{"n_layer": 12, "n_kv_head": 1, "head_dim": 64, "activation": "swiglu", "rope_base": 10000.0, "rope_fraction": 0.25, "qk_norm": false, "init_std_o": 0.0595, "optimizer": "muon_hyperball", "lr_mult_o": 0.746, "beta1": 0.95, "doc_mask": true, "train_tokens": 137400000, "steps": 4194, "dataset": "wikipedia_en"}
MLP neurons of a small language model. Each row is named by its layer, matrix (gate and up: input weights) and neuron, and shows model dimensions 32-159. Each number is 200 + 20 x the weight over its row's rms, rounded and kept within 0 to 999. A neuron's up and down rows have the sign that makes its largest values positive.
After each neuron's rows, "fires after" lists the tokens most often just before its 100 highest values on Wikipedia text that the model never trained on.

L7.gate430,199,224,214,202,198,225,228,167,195,181,150,181,186,179,214,172,190,216,198,193,199,188,169,181,187,188,185,199,175,231,211,214,167,167,181,217,226,192,215,175,225,233,208,221,191,183,209,163,209,209,192,192,198,192,190,195,203,198,211,182,221,222,217,192,201,167,237,174,165,187,199,214,189,191,208,208,193,185,237,200,185,203,192,205,197,184,213,212,181,211,230,217,164,196,209,188,219,170,209,184,190,205,185,231,205,177,226,230,211,190,157,214,225,235,181,213,193,202,173,197,188,209,221,226,208,185,234,191
L7.up430,215,199,236,152,240,215,186,180,209,205,208,198,187,175,210,225,202,230,223,203,195,206,196,195,193,175,192,180,185,208,217,201,229,190,211,219,216,218,201,197,181,185,209,194,187,225,202,208,205,186,195,165,174,196,205,182,210,229,183,208,165,186,216,218,212,219,193,204,169,143,189,190,163,204,201,247,185,203,229,191,176,215,182,192,241,175,206,200,218,217,191,170,181,200,207,191,209,198,183,152,187,225,199,221,190,183,213,186,216,207,204,197,193,195,174,213,189,215,218,171,169,231,203,202,224,202,231,224
fires after: ",", " noted", "D", " and", " stated", "\n\n"

L9.gate344,185,211,221,175,193,210,207,218,201,208,188,210,199,223,197,209,225,222,212,161,192,161,171,206,211,219,185,223,206,206,194,216,153,191,207,190,223,220,222,187,217,230,204,175,201,221,190,170,187,215,172,186,156,180,199,219,207,207,212,191,214,229,208,200,205,184,224,167,204,204,207,207,236,176,201,215,186,203,189,196,174,208,201,183,212,208,178,194,197,208,216,189,204,197,209,214,162,231,221,174,167,214,187,176,145,183,199,242,214,183,188,202,240,187,193,218,197,145,161,170,222,201,187,191,201,213,213,172
L9.up344,208,206,180,191,206,215,217,191,196,194,196,186,237,192,157,226,212,206,203,182,194,237,217,186,192,202,163,176,184,168,180,203,220,240,209,204,220,250,211,230,194,208,197,168,211,219,190,202,172,195,211,198,208,174,216,211,241,174,181,205,227,176,207,200,176,196,212,188,208,192,194,225,228,211,199,139,168,197,169,147,188,222,229,189,195,222,201,191,206,205,213,189,209,202,198,209,194,231,202,181,151,191,191,206,197,197,205,222,171,190,140,195,216,195,206,203,230,193,194,233,218,181,203,221,219,217,175,191
fires after: "|", " can", " would", "-", " could"

L7.gate177,215,193,211,197,220,238,224,227,159,179,173,192,162,206,222,211,182,225,198,199,181,202,202,186,195,187,202,172,217,247,185,147,176,191,212,200,180,186,205,205,221,193,220,214,183,171,222,190,173,197,193,194,205,195,198,256,219,187,208,173,207,186,215,236,209,207,191,173,176,222,184,198,204,166,204,172,220,190,213,178,180,194,153,209,211,207,198,186,225,156,212,203,220,219,246,224,223,175,191,206,174,192,188,226,183,219,176,211,190,214,226,202,190,201,204,222,210,186,179,200,202,207,178,198,164,223,187,202
L7.up177,171,233,229,202,219,174,204,173,185,201,186,199,172,212,204,184,221,256,159,204,219,206,227,212,196,184,205,242,201,225,193,211,202,225,214,241,189,215,211,222,175,198,184,211,191,211,241,209,195,209,207,180,200,211,215,207,199,217,178,237,183,215,137,199,190,199,207,183,193,216,234,215,185,196,212,189,182,230,175,214,187,200,209,170,207,204,216,217,202,211,220,247,205,195,214,200,211,225,184,226,182,217,187,202,182,215,195,225,184,189,177,217,201,198,219,228,193,208,197,226,217,213,192,190,164,180,199,190
fires after: " to", " in", "\n\n", "\n", " out"

L6.gate286,201,226,179,211,212,168,183,213,204,168,207,166,201,186,168,185,164,240,206,207,172,176,160,156,183,189,209,222,185,205,174,199,214,189,219,212,210,189,196,211,186,208,186,207,203,197,196,175,207,229,219,193,203,199,233,216,218,199,197,215,198,209,200,230,236,165,224,227,192,205,214,195,216,186,179,170,195,198,203,190,236,182,184,191,184,193,236,189,195,204,212,182,187,210,166,214,214,178,212,179,198,206,184,251,218,200,236,218,196,189,227,214,214,206,207,226,230,196,167,165,208,226,193,199,216,176,166,184
L6.up286,203,203,197,188,189,191,196,191,219,196,246,190,181,200,217,174,190,206,187,201,194,193,204,223,234,212,220,193,198,171,184,185,233,216,207,223,206,202,189,228,210,208,180,214,221,204,211,163,201,227,222,182,225,223,246,230,188,160,162,202,180,193,203,189,264,178,173,222,150,207,184,190,236,211,195,195,208,204,196,175,217,183,181,243,191,180,162,226,152,207,179,198,192,206,186,182,181,202,183,178,228,198,180,194,207,188,176,232,219,228,238,209,204,217,207,184,194,230,175,182,209,209,205,212,211,208,217,215
fires after: ",", " to", " who"

L6.gate333,196,229,224,198,196,204,187,205,193,181,206,207,182,207,180,233,165,242,223,199,192,207,226,157,178,199,181,216,194,213,215,181,232,237,188,193,212,177,198,170,198,205,225,187,216,176,177,243,215,230,214,223,223,198,238,260,204,213,183,203,200,200,195,216,197,182,199,207,207,190,213,203,202,217,198,178,183,208,167,206,231,212,199,204,203,215,169,200,163,216,176,219,184,184,205,219,229,183,157,206,180,202,212,179,251,202,182,161,181,193,216,202,233,202,198,194,184,217,166,184,181,201,193,220,171,201,208,191
L6.up333,185,213,230,216,177,183,190,186,196,228,206,150,191,170,189,215,174,174,196,218,198,202,222,179,211,154,148,192,177,190,220,186,210,190,179,221,235,180,238,209,203,244,182,238,199,225,157,239,239,214,184,196,202,189,220,207,212,213,187,194,173,158,170,186,216,204,185,210,188,204,232,175,188,190,206,189,166,199,188,176,212,194,199,203,205,208,223,222,163,204,200,169,200,201,209,176,205,205,208,219,190,192,179,224,193,188,186,206,220,210,207,221,222,208,194,218,222,205,185,222,172,180,175,212,187,197,199,231
fires after: " in", ",", " 17", " to", " 18"

L4.gate178,231,206,228,195,217,203,181,215,203,205,190,192,203,207,178,220,211,219,204,172,189,176,185,214,184,194,205,207,202,187,223,179,195,172,194,243,218,255,194,171,179,220,188,147,186,221,187,193,189,172,184,179,221,202,218,184,209,220,227,203,167,193,185,175,210,216,182,199,181,192,141,190,213,187,208,239,175,209,222,191,186,191,176,201,207,179,194,200,203,189,183,223,217,212,198,242,204,214,211,176,212,180,180,184,182,193,181,200,178,205,142,189,182,164,207,188,199,179,181,174,212,156,163,210,179,203,197,184
L4.up178,224,228,185,189,195,227,206,221,198,201,236,220,200,220,208,209,225,221,221,179,226,157,170,216,191,186,193,202,202,208,219,206,187,211,214,204,223,196,181,184,197,188,196,189,214,223,174,206,193,221,208,172,208,191,232,199,189,224,195,210,166,152,211,201,209,202,190,201,201,204,157,200,201,190,244,187,166,193,218,228,191,203,172,216,202,223,217,195,212,204,193,195,209,176,203,216,186,190,231,193,168,238,204,200,185,191,181,205,181,229,211,183,197,203,270,198,228,168,214,196,201,153,235,185,168,239,206,170
fires after: "|"

L6.gate233,194,226,197,204,187,184,220,211,183,187,168,202,197,202,156,229,191,213,209,202,177,207,181,159,207,196,179,208,197,202,238,168,207,222,180,166,205,215,196,160,202,186,192,248,203,201,164,202,207,165,219,211,218,202,173,218,217,221,191,219,178,207,192,218,201,191,195,212,223,190,197,200,236,167,209,213,227,206,201,201,210,218,231,187,220,209,224,210,234,194,180,236,235,211,235,197,196,193,183,225,196,179,178,187,210,200,215,212,177,237,235,215,244,151,193,198,170,194,217,226,213,186,202,225,175,193,186,168
L6.up233,190,204,146,199,227,182,241,191,198,208,175,179,186,200,204,218,224,234,234,198,196,181,207,203,209,158,165,195,185,193,212,169,195,225,187,202,199,218,224,195,195,184,184,202,208,196,140,190,226,206,171,219,201,202,173,191,242,191,216,231,211,223,200,200,213,191,198,194,214,223,194,232,222,169,197,246,206,178,184,155,213,187,230,206,156,250,205,171,182,177,205,192,210,213,227,196,185,183,201,217,219,206,214,235,193,174,197,205,203,209,192,221,232,196,201,198,198,197,190,178,180,219,216,228,198,223,188,181
fires after: " the"

L6.gate320,174,187,210,211,188,174,246,234,177,211,162,205,201,200,217,201,189,213,203,207,188,168,172,176,224,202,157,221,153,224,210,208,211,199,170,173,195,204,188,230,205,183,198,256,221,198,208,193,189,182,173,166,213,211,187,193,199,172,247,165,186,189,201,229,184,188,200,226,225,190,172,196,211,196,213,229,192,193,199,196,178,197,201,208,199,209,216,184,220,204,175,176,237,200,192,196,172,185,204,205,175,193,193,201,199,206,221,238,158,205,193,208,233,194,194,233,175,199,202,229,190,233,195,218,186,188,214,169
L6.up320,169,216,186,182,231,212,203,172,226,183,199,192,207,195,197,230,203,188,209,202,200,205,222,185,189,171,149,190,183,231,210,235,226,191,177,178,210,157,240,262,231,225,191,212,201,221,204,211,224,197,177,205,177,178,186,189,175,212,189,207,200,190,231,216,202,186,180,219,208,216,211,241,224,207,233,194,203,191,226,194,156,167,220,192,184,207,217,227,209,176,187,201,231,208,166,197,204,206,188,208,176,209,239,175,181,253,180,199,226,187,189,156,207,188,189,203,179,220,217,226,199,182,196,205,182,215,179,248
fires after: " the", " land"

L9.gate110,199,183,219,192,194,220,224,196,183,193,191,210,198,230,172,199,204,209,236,192,197,182,166,234,177,251,191,214,184,192,176,207,220,235,202,174,187,210,191,185,197,195,190,182,180,244,205,214,200,210,194,229,229,145,236,225,213,230,189,203,202,194,177,228,170,209,212,173,218,200,183,192,220,178,174,189,186,171,176,210,209,248,210,201,212,216,224,218,181,155,246,199,227,196,203,183,188,224,193,233,203,209,197,199,197,229,193,192,204,172,214,201,218,167,185,199,211,175,178,213,193,217,180,176,151,202,184,217
L9.up110,165,206,182,186,206,190,196,212,220,205,180,158,200,206,187,209,227,203,188,180,202,192,173,193,193,209,163,198,203,190,198,212,200,221,200,198,224,219,195,184,188,187,177,184,184,174,179,179,184,187,207,198,216,194,190,205,198,171,189,172,205,204,252,216,144,189,200,188,213,201,152,201,206,215,202,196,218,173,220,197,215,200,198,229,201,220,224,178,170,188,180,162,213,221,240,206,210,242,163,194,192,156,198,229,200,162,208,209,203,193,179,188,215,201,221,219,200,196,169,189,194,247,186,168,226,214,213,141
fires after: "|", " |", " No", " 11", " 10"

L7.gate387,234,212,189,197,167,206,219,221,212,229,218,179,184,164,238,197,186,184,230,209,163,214,226,206,229,199,185,229,187,190,218,183,186,182,222,193,184,166,187,175,152,199,205,155,220,198,190,199,209,186,208,217,197,203,195,204,202,189,188,229,201,199,211,158,194,195,201,202,187,224,200,211,216,153,213,163,185,174,178,192,189,178,200,186,218,208,211,214,211,219,226,196,180,167,207,156,196,181,202,177,167,234,178,249,220,205,207,187,248,179,228,215,204,191,208,184,202,192,173,211,213,198,187,191,216,231,237,246
L7.up387,196,189,164,225,204,213,211,186,197,174,194,185,189,210,231,174,212,191,209,196,242,209,221,224,212,198,158,212,167,219,181,224,187,202,246,199,191,230,210,177,213,231,201,191,191,222,174,194,190,200,188,199,196,206,225,213,197,196,224,207,204,212,213,181,201,212,200,202,194,183,189,136,174,219,227,220,189,198,188,181,191,216,220,211,220,191,214,241,204,198,214,157,225,175,197,198,189,179,191,186,195,211,183,235,172,228,200,212,227,207,200,224,175,174,185,231,252,180,218,209,251,202,245,207,208,204,241,191
fires after: "L", ".", "D", "\n\n", "S"

L7.gate84,176,176,201,175,215,197,227,207,212,221,216,206,240,215,223,228,196,219,179,186,204,218,192,199,181,202,208,192,213,211,222,206,203,192,202,219,226,148,203,194,153,206,218,218,165,223,167,186,194,188,207,190,161,190,165,181,205,208,202,199,191,169,243,231,169,222,195,204,199,209,165,184,206,198,218,197,228,219,202,205,239,223,219,210,247,198,215,193,222,204,221,211,215,190,193,199,203,195,177,215,185,198,206,173,208,192,172,205,168,211,198,150,228,193,201,176,190,211,204,222,228,202,200,244,208,198,225,226
L7.up84,179,225,190,232,180,162,221,163,168,168,216,201,205,191,216,193,185,182,184,200,200,214,188,189,187,182,186,177,173,193,185,172,205,186,212,211,213,203,223,180,182,192,225,207,225,219,203,211,219,197,204,212,166,178,155,191,162,209,221,207,173,166,168,194,189,191,166,215,198,220,168,232,219,206,164,193,225,217,216,190,203,199,188,163,207,183,179,213,243,183,195,205,209,193,198,195,187,237,199,209,196,215,173,212,181,221,180,216,202,193,228,234,226,190,190,209,177,196,227,216,204,212,205,178,242,206,179,191
fires after: " the", " The", "year", " a"

L6.gate239,171,228,177,210,218,193,194,198,211,212,189,198,225,215,193,207,197,230,171,164,190,205,192,195,238,219,210,177,217,231,203,184,199,219,180,195,205,238,192,146,195,211,203,218,209,170,188,181,191,239,201,210,212,144,230,176,197,179,192,190,186,226,197,171,207,219,220,170,185,199,208,166,181,212,220,217,188,208,208,184,199,196,211,190,183,218,226,207,239,221,227,213,204,161,182,208,214,222,217,208,247,227,183,201,190,186,216,216,236,213,183,220,162,210,216,188,203,187,198,212,142,190,177,197,197,213,194,172
L6.up239,209,232,191,230,184,216,191,212,212,187,185,205,215,199,191,193,234,222,195,194,189,202,203,197,235,198,213,203,216,225,210,192,195,194,221,227,212,223,181,187,167,202,219,203,179,197,207,204,203,186,214,243,221,205,183,176,184,225,192,208,215,189,179,185,198,237,206,170,167,198,194,157,206,196,199,163,185,177,196,179,197,145,165,210,225,218,208,218,199,222,194,217,227,221,225,217,202,247,203,196,217,196,195,187,198,225,204,201,203,198,158,204,210,207,191,222,242,201,236,206,204,200,229,184,240,214,194,188
fires after: "-", "\n\n", " Area"

L2.gate212,215,229,206,155,186,243,181,216,208,187,184,212,180,199,191,184,222,218,191,184,204,183,189,227,193,195,258,206,196,187,232,206,183,202,167,128,182,196,212,247,206,183,215,175,186,213,196,190,237,215,209,195,200,221,191,177,205,189,228,175,179,209,163,207,173,195,220,162,203,208,179,209,202,209,192,196,200,203,190,202,200,173,196,193,192,225,211,223,197,222,197,201,210,229,176,211,191,225,231,199,206,182,191,192,164,210,176,224,189,197,219,169,192,217,214,177,172,200,199,168,202,186,200,196,198,225,188,181
L2.up212,200,210,187,199,183,224,171,248,197,204,200,213,164,219,190,201,214,261,175,171,191,193,191,219,192,184,210,204,205,193,232,202,213,172,169,160,201,211,184,233,220,183,214,179,195,211,200,206,240,219,193,193,200,184,186,177,218,177,211,194,188,216,182,194,180,178,220,178,213,207,173,233,239,166,217,186,220,200,195,195,182,166,188,186,173,197,186,208,201,199,193,197,217,218,179,219,209,213,216,198,218,203,212,173,170,203,189,209,194,179,224,141,207,218,202,207,166,203,189,158,191,216,178,216,185,215,209,186
fires after: "|", "-"

L7.gate262,214,227,196,224,195,218,212,264,209,199,229,214,200,187,185,169,231,224,182,201,218,187,218,170,188,226,190,190,235,186,187,185,181,215,214,227,164,203,188,199,219,192,226,210,210,182,215,176,172,196,190,188,193,203,220,169,160,186,211,185,204,230,195,194,169,184,202,173,193,187,214,203,179,221,192,200,234,191,212,197,167,234,221,225,179,223,200,198,152,240,200,191,229,208,180,218,171,213,183,209,179,222,207,221,211,217,188,187,220,178,218,234,194,213,201,192,213,223,171,194,192,223,189,197,165,210,210,208
L7.up262,222,202,174,222,237,219,225,197,206,213,190,175,193,213,196,219,146,205,220,205,186,206,218,194,207,199,217,219,194,153,221,186,188,248,204,234,206,187,205,185,201,165,181,215,189,225,190,184,209,181,179,207,226,228,231,203,226,186,153,205,192,191,223,175,192,163,220,181,223,180,197,207,211,188,214,199,199,226,186,126,211,205,190,220,199,194,192,162,173,222,204,219,213,192,183,241,193,176,209,210,186,219,206,168,229,184,220,167,190,185,185,170,211,183,207,202,212,176,203,220,206,214,175,233,193,245,196,191
fires after: "–", " (", " d", " to"

L2.gate209,209,202,166,201,200,189,235,181,195,186,206,197,206,156,227,202,192,195,182,178,197,209,207,177,207,170,168,209,238,237,188,186,202,204,215,217,206,195,240,210,213,214,178,225,181,217,202,200,214,203,263,196,199,176,178,208,197,229,233,196,196,226,227,213,177,211,182,184,210,223,203,184,205,211,223,206,202,237,209,205,195,230,182,201,214,202,146,214,202,194,215,145,203,213,218,182,159,171,170,218,186,211,166,189,237,205,223,218,202,190,196,221,195,237,174,175,197,222,202,191,185,188,204,191,194,192,155,191
L2.up209,174,152,200,236,198,202,232,209,195,191,211,204,212,146,199,177,196,194,168,156,201,186,186,203,234,228,210,235,220,198,223,194,231,179,235,199,218,205,203,191,185,206,184,211,210,211,204,157,190,182,212,195,164,214,157,168,224,205,196,220,201,218,215,217,166,233,192,193,242,178,220,206,201,190,210,187,196,197,219,191,187,213,194,156,225,231,165,232,212,207,202,209,185,211,192,215,205,209,170,233,193,195,177,220,196,197,196,219,145,185,186,183,200,205,173,202,216,228,208,231,162,213,202,204,196,191,182,242
fires after: "=", "\n\n", "s"

L2.gate18,216,181,238,226,208,210,175,229,172,208,194,174,226,124,222,233,185,207,193,202,197,233,201,178,224,245,201,218,198,170,210,174,226,223,224,185,180,190,201,205,172,203,217,214,207,206,181,211,222,237,192,201,209,193,212,199,240,181,221,212,201,208,246,199,205,186,203,212,215,207,177,176,197,183,225,217,211,205,207,209,176,202,188,196,205,194,218,216,184,208,195,195,250,192,200,201,190,196,195,204,168,179,197,164,228,173,178,215,206,255,209,214,189,199,226,189,205,195,218,228,210,178,204,183,179,217,219,183
L2.up18,178,197,218,229,213,209,189,189,172,218,186,239,211,172,239,213,203,224,197,212,214,173,186,207,212,241,227,178,200,192,229,195,196,239,199,183,186,199,233,170,194,184,194,196,218,165,174,188,176,210,174,194,172,205,187,160,212,222,205,197,195,203,252,216,175,215,236,206,226,176,189,202,193,212,199,184,225,212,205,204,189,199,156,208,177,169,145,170,199,179,208,174,204,198,196,249,209,192,216,194,189,213,183,200,196,200,184,206,214,164,148,205,228,171,212,220,177,208,198,216,180,194,198,184,181,191,226,175
fires after: " |", "|", " of", " ISBN", " W"

L6.gate287,181,200,198,217,191,218,197,187,235,210,216,228,222,196,197,206,221,220,200,242,197,196,167,183,214,199,212,214,225,210,181,205,211,222,215,194,192,163,192,229,223,169,158,225,163,194,216,167,181,201,206,227,198,199,191,209,226,194,176,201,199,211,216,206,197,206,181,203,201,228,186,182,233,188,190,189,205,186,189,227,201,179,230,213,209,166,215,186,166,175,197,208,186,190,171,178,177,188,190,205,216,178,199,225,211,197,211,238,185,194,197,225,230,227,197,205,180,224,174,226,190,198,171,159,164,188,159,230
L6.up287,186,191,212,205,167,185,182,226,207,193,209,181,159,226,198,222,181,196,231,219,199,195,202,216,205,156,168,202,196,191,198,186,179,167,189,204,234,230,176,169,211,171,209,207,218,226,203,211,167,201,194,197,180,190,207,207,202,175,182,176,172,149,208,237,167,189,217,198,186,181,160,207,175,179,215,169,205,216,184,188,192,204,188,196,221,186,202,193,208,193,204,183,198,199,206,189,170,218,226,205,175,203,213,175,163,238,173,167,204,231,214,162,179,202,180,173,203,168,226,168,195,195,192,197,198,228,182,223
fires after: "\n\n", "\n"

L9.gate397,197,201,177,235,193,148,222,216,227,177,211,207,218,211,188,199,242,204,242,223,186,188,200,188,183,193,181,192,233,215,188,210,198,218,170,166,207,190,204,230,213,183,212,202,165,197,239,225,174,193,194,221,216,179,191,223,194,213,199,204,199,205,205,166,196,180,216,210,195,192,158,222,190,225,218,214,198,202,191,216,168,206,162,204,193,193,200,217,166,218,209,219,212,232,191,213,208,196,193,187,192,196,207,193,208,204,189,197,223,223,184,191,179,165,189,172,224,173,171,210,197,198,160,217,174,181,174,218
L9.up397,170,214,233,166,215,179,226,214,199,186,209,190,212,207,168,214,216,166,192,190,217,186,207,204,171,162,213,197,209,210,187,211,263,224,204,193,205,199,177,245,189,225,195,175,205,189,233,197,211,209,168,196,270,176,159,203,175,191,213,198,190,199,190,211,219,184,183,207,217,204,205,194,188,224,194,183,189,215,200,199,223,210,209,199,207,205,183,183,199,174,179,195,224,231,185,225,194,215,219,239,217,190,183,216,173,176,190,193,234,221,208,177,195,185,228,190,222,199,224,195,204,191,204,188,160,187,202,201
fires after: " |", "  ", "|", " ne", " dem"

L9.gate378,209,236,203,192,185,171,201,225,198,220,168,183,181,193,203,200,252,226,202,181,176,184,193,189,224,204,224,213,224,210,180,219,209,190,185,217,207,199,186,195,207,177,164,188,199,175,165,185,175,218,189,221,232,210,210,214,203,212,193,158,209,220,224,184,251,216,199,203,201,210,210,253,211,236,201,177,219,213,210,161,199,195,171,211,186,227,233,204,168,204,216,235,173,218,187,199,204,192,244,207,213,173,179,201,212,219,212,212,227,185,191,199,187,224,208,217,225,191,197,166,209,237,172,198,179,221,193,199
L9.up378,244,200,172,148,186,218,172,205,183,201,195,196,191,186,203,192,187,212,186,197,196,210,193,157,209,207,210,214,201,223,245,180,190,195,201,192,155,204,215,213,191,204,199,245,210,200,214,212,191,210,245,225,193,199,259,223,203,227,156,161,147,180,230,182,179,205,199,192,210,195,212,208,205,174,212,210,216,191,193,201,228,199,201,211,212,196,205,188,193,213,196,196,202,177,226,172,159,223,212,212,217,212,168,171,218,196,200,204,183,206,227,169,180,197,195,198,211,195,203,192,212,186,207,186,213,206,217,173
fires after: " 0", " in", " to", " 1", " 3"

L7.gate269,189,206,159,210,163,175,219,184,218,204,162,216,213,195,167,193,202,201,215,207,178,163,181,182,196,181,212,176,185,225,180,206,181,211,229,207,229,186,228,189,205,181,169,218,224,236,221,205,210,211,211,221,208,177,196,214,153,174,194,197,216,176,215,195,186,185,222,175,219,219,174,194,179,188,229,212,199,240,185,205,178,218,195,208,214,204,191,202,216,205,161,177,232,212,156,215,180,202,201,197,242,216,186,167,171,199,193,202,181,193,200,190,201,210,186,241,234,224,199,200,198,224,193,170,186,202,191,238
L7.up269,225,204,178,200,222,227,197,186,217,191,205,187,206,214,211,208,206,212,171,172,173,216,195,211,230,192,206,195,211,207,227,200,195,212,203,215,209,203,188,199,208,203,203,182,177,213,178,223,208,237,199,192,213,193,233,244,190,184,214,227,211,199,187,152,165,212,197,200,181,212,215,189,188,203,199,193,196,169,204,223,183,183,155,191,196,221,182,183,167,184,220,215,209,195,168,152,256,195,196,214,177,208,169,186,164,206,222,192,205,184,176,202,188,207,171,180,207,219,198,235,184,189,154,175,189,188,201,184
fires after: "\n\n", "\n"

L7.gate60,179,218,190,209,204,183,226,200,182,220,207,199,182,188,182,211,180,161,204,211,204,189,209,225,199,149,184,201,222,220,208,193,206,241,163,201,213,192,215,177,221,229,212,218,229,208,207,207,184,197,237,209,185,167,185,191,183,182,248,185,235,186,221,193,207,205,215,217,214,209,182,215,206,203,195,208,185,210,222,197,203,179,205,175,227,206,210,217,197,187,210,182,204,180,187,203,221,205,164,180,236,153,188,185,204,218,220,218,233,208,198,240,206,165,232,195,176,182,159,161,203,171,230,185,168,230,152,187
L7.up60,204,179,254,203,177,221,183,224,193,249,217,231,202,201,244,192,207,202,170,198,220,212,201,229,207,162,191,216,209,199,242,165,203,226,204,188,206,211,220,199,184,215,206,186,201,259,210,248,201,154,217,189,182,212,207,207,209,179,205,207,192,177,204,181,198,184,241,243,214,190,198,209,219,190,172,198,183,197,204,175,183,190,223,194,166,202,243,185,158,198,220,191,211,206,191,210,192,213,201,199,199,229,205,193,187,208,226,197,179,243,228,213,163,202,198,208,188,220,198,196,190,199,195,181,196,211,174,192
fires after: " a", " an"

L9.gate273,193,189,206,196,212,227,185,195,200,201,182,192,171,197,208,201,218,200,212,209,184,207,160,234,179,186,199,190,203,218,156,208,173,227,212,190,191,199,207,187,248,212,218,193,205,215,190,194,186,203,186,227,234,188,226,187,226,180,228,185,223,208,185,189,219,208,212,154,195,207,223,216,212,211,226,221,179,201,218,201,225,198,183,238,233,213,176,199,212,189,170,205,241,209,188,188,176,262,239,203,207,222,186,243,198,230,171,210,187,179,182,225,161,191,177,196,199,175,201,214,195,184,197,172,201,209,190,172
L9.up273,205,229,199,211,167,237,194,243,183,197,205,222,178,233,201,201,219,223,231,210,183,218,172,237,206,199,194,216,186,205,164,195,222,202,191,211,200,213,200,211,197,205,221,180,196,222,198,188,201,199,191,216,241,169,220,179,199,200,235,193,174,205,198,162,154,236,175,184,234,193,210,209,193,218,191,237,199,200,190,172,234,220,199,217,181,205,214,226,187,183,191,225,195,213,208,192,193,230,228,180,215,236,176,199,203,219,182,200,178,166,213,223,197,181,179,216,207,214,207,159,192,179,183,178,200,192,202,232
fires after: "|"

L6.gate49,193,204,190,219,225,178,183,215,229,171,169,208,234,222,168,146,211,235,176,216,196,218,213,189,214,203,182,237,216,215,185,210,205,182,181,183,188,193,202,206,215,237,191,196,174,231,217,177,212,220,210,199,209,183,215,218,190,188,181,177,212,191,170,188,188,190,226,186,190,211,198,199,221,189,207,160,202,182,192,224,220,211,244,195,169,207,195,239,227,200,230,242,203,202,184,214,179,194,225,188,203,181,204,184,228,208,201,223,206,207,215,212,182,220,209,223,197,187,237,199,184,194,214,224,209,196,226,183
L6.up49,199,225,208,223,193,192,182,197,195,190,215,198,222,225,181,214,193,192,176,174,228,191,204,194,193,234,227,217,232,220,146,212,171,221,201,179,203,194,213,173,220,190,202,192,205,205,165,182,193,233,209,193,183,203,236,213,240,189,166,218,201,233,179,197,201,202,211,200,210,204,172,227,212,229,219,187,191,221,170,202,227,204,174,218,213,216,221,211,196,198,199,167,207,219,194,206,218,202,211,232,192,165,177,228,218,224,216,219,213,209,179,221,133,209,190,174,175,175,197,215,178,226,205,224,234,189,192,193
fires after: " |", "|", "="

L4.gate277,177,165,224,216,180,191,190,208,188,211,251,202,196,210,185,214,169,211,220,205,210,193,150,201,188,197,193,208,214,201,199,153,172,179,192,206,205,205,197,221,228,196,182,159,198,202,207,195,177,219,165,207,191,181,238,221,200,176,228,204,228,204,218,170,209,184,186,208,156,184,222,168,177,201,191,182,219,202,208,226,188,160,195,185,195,176,187,183,151,207,187,214,169,179,199,218,229,204,223,195,191,191,207,215,209,207,178,182,225,236,180,179,181,174,187,189,251,192,177,172,170,210,178,199,195,226,194,200
L4.up277,217,161,246,223,175,191,185,213,182,174,221,194,214,221,193,190,199,212,191,189,210,213,205,204,223,219,193,221,189,204,217,202,201,206,187,197,228,211,186,160,221,207,192,198,194,171,176,192,186,213,197,181,229,191,233,176,188,195,212,218,223,203,219,200,183,188,194,204,205,193,216,166,190,192,214,172,182,206,183,200,168,232,171,224,230,207,192,207,180,198,218,189,199,195,165,224,164,217,247,160,221,203,191,217,204,199,201,186,206,227,133,210,213,235,238,200,204,190,222,171,221,168,193,174,174,188,227,202
fires after: "\n\n"

L9.gate20,171,238,210,191,181,215,231,213,189,199,201,225,215,221,174,186,209,215,205,220,185,186,176,190,187,183,196,213,206,224,203,193,207,194,223,196,181,195,217,221,199,196,215,184,236,198,219,173,152,194,195,237,222,192,210,198,187,208,216,207,219,203,164,186,226,227,226,224,194,213,173,185,187,128,201,206,238,210,189,144,179,209,199,193,186,217,207,198,198,193,218,208,193,204,225,212,191,207,217,197,192,216,168,193,176,220,175,243,240,192,163,192,219,218,166,167,212,210,171,165,200,212,194,178,225,235,199,184
L9.up20,199,181,209,221,218,185,234,232,215,176,181,230,198,194,228,182,194,190,220,200,229,222,203,195,199,217,191,202,205,196,207,180,192,180,173,178,239,216,222,180,231,229,187,225,223,201,228,197,145,185,215,155,192,189,224,182,211,217,176,194,199,173,202,224,207,199,252,204,190,213,190,249,202,182,208,198,169,181,236,216,215,208,227,194,193,197,200,175,228,198,210,200,186,218,204,213,231,179,199,184,197,174,188,207,207,160,217,167,187,210,160,152,202,169,195,167,211,179,186,230,184,199,221,228,197,168,205,216
fires after: "19", " (", "–", " a", "18", "umb"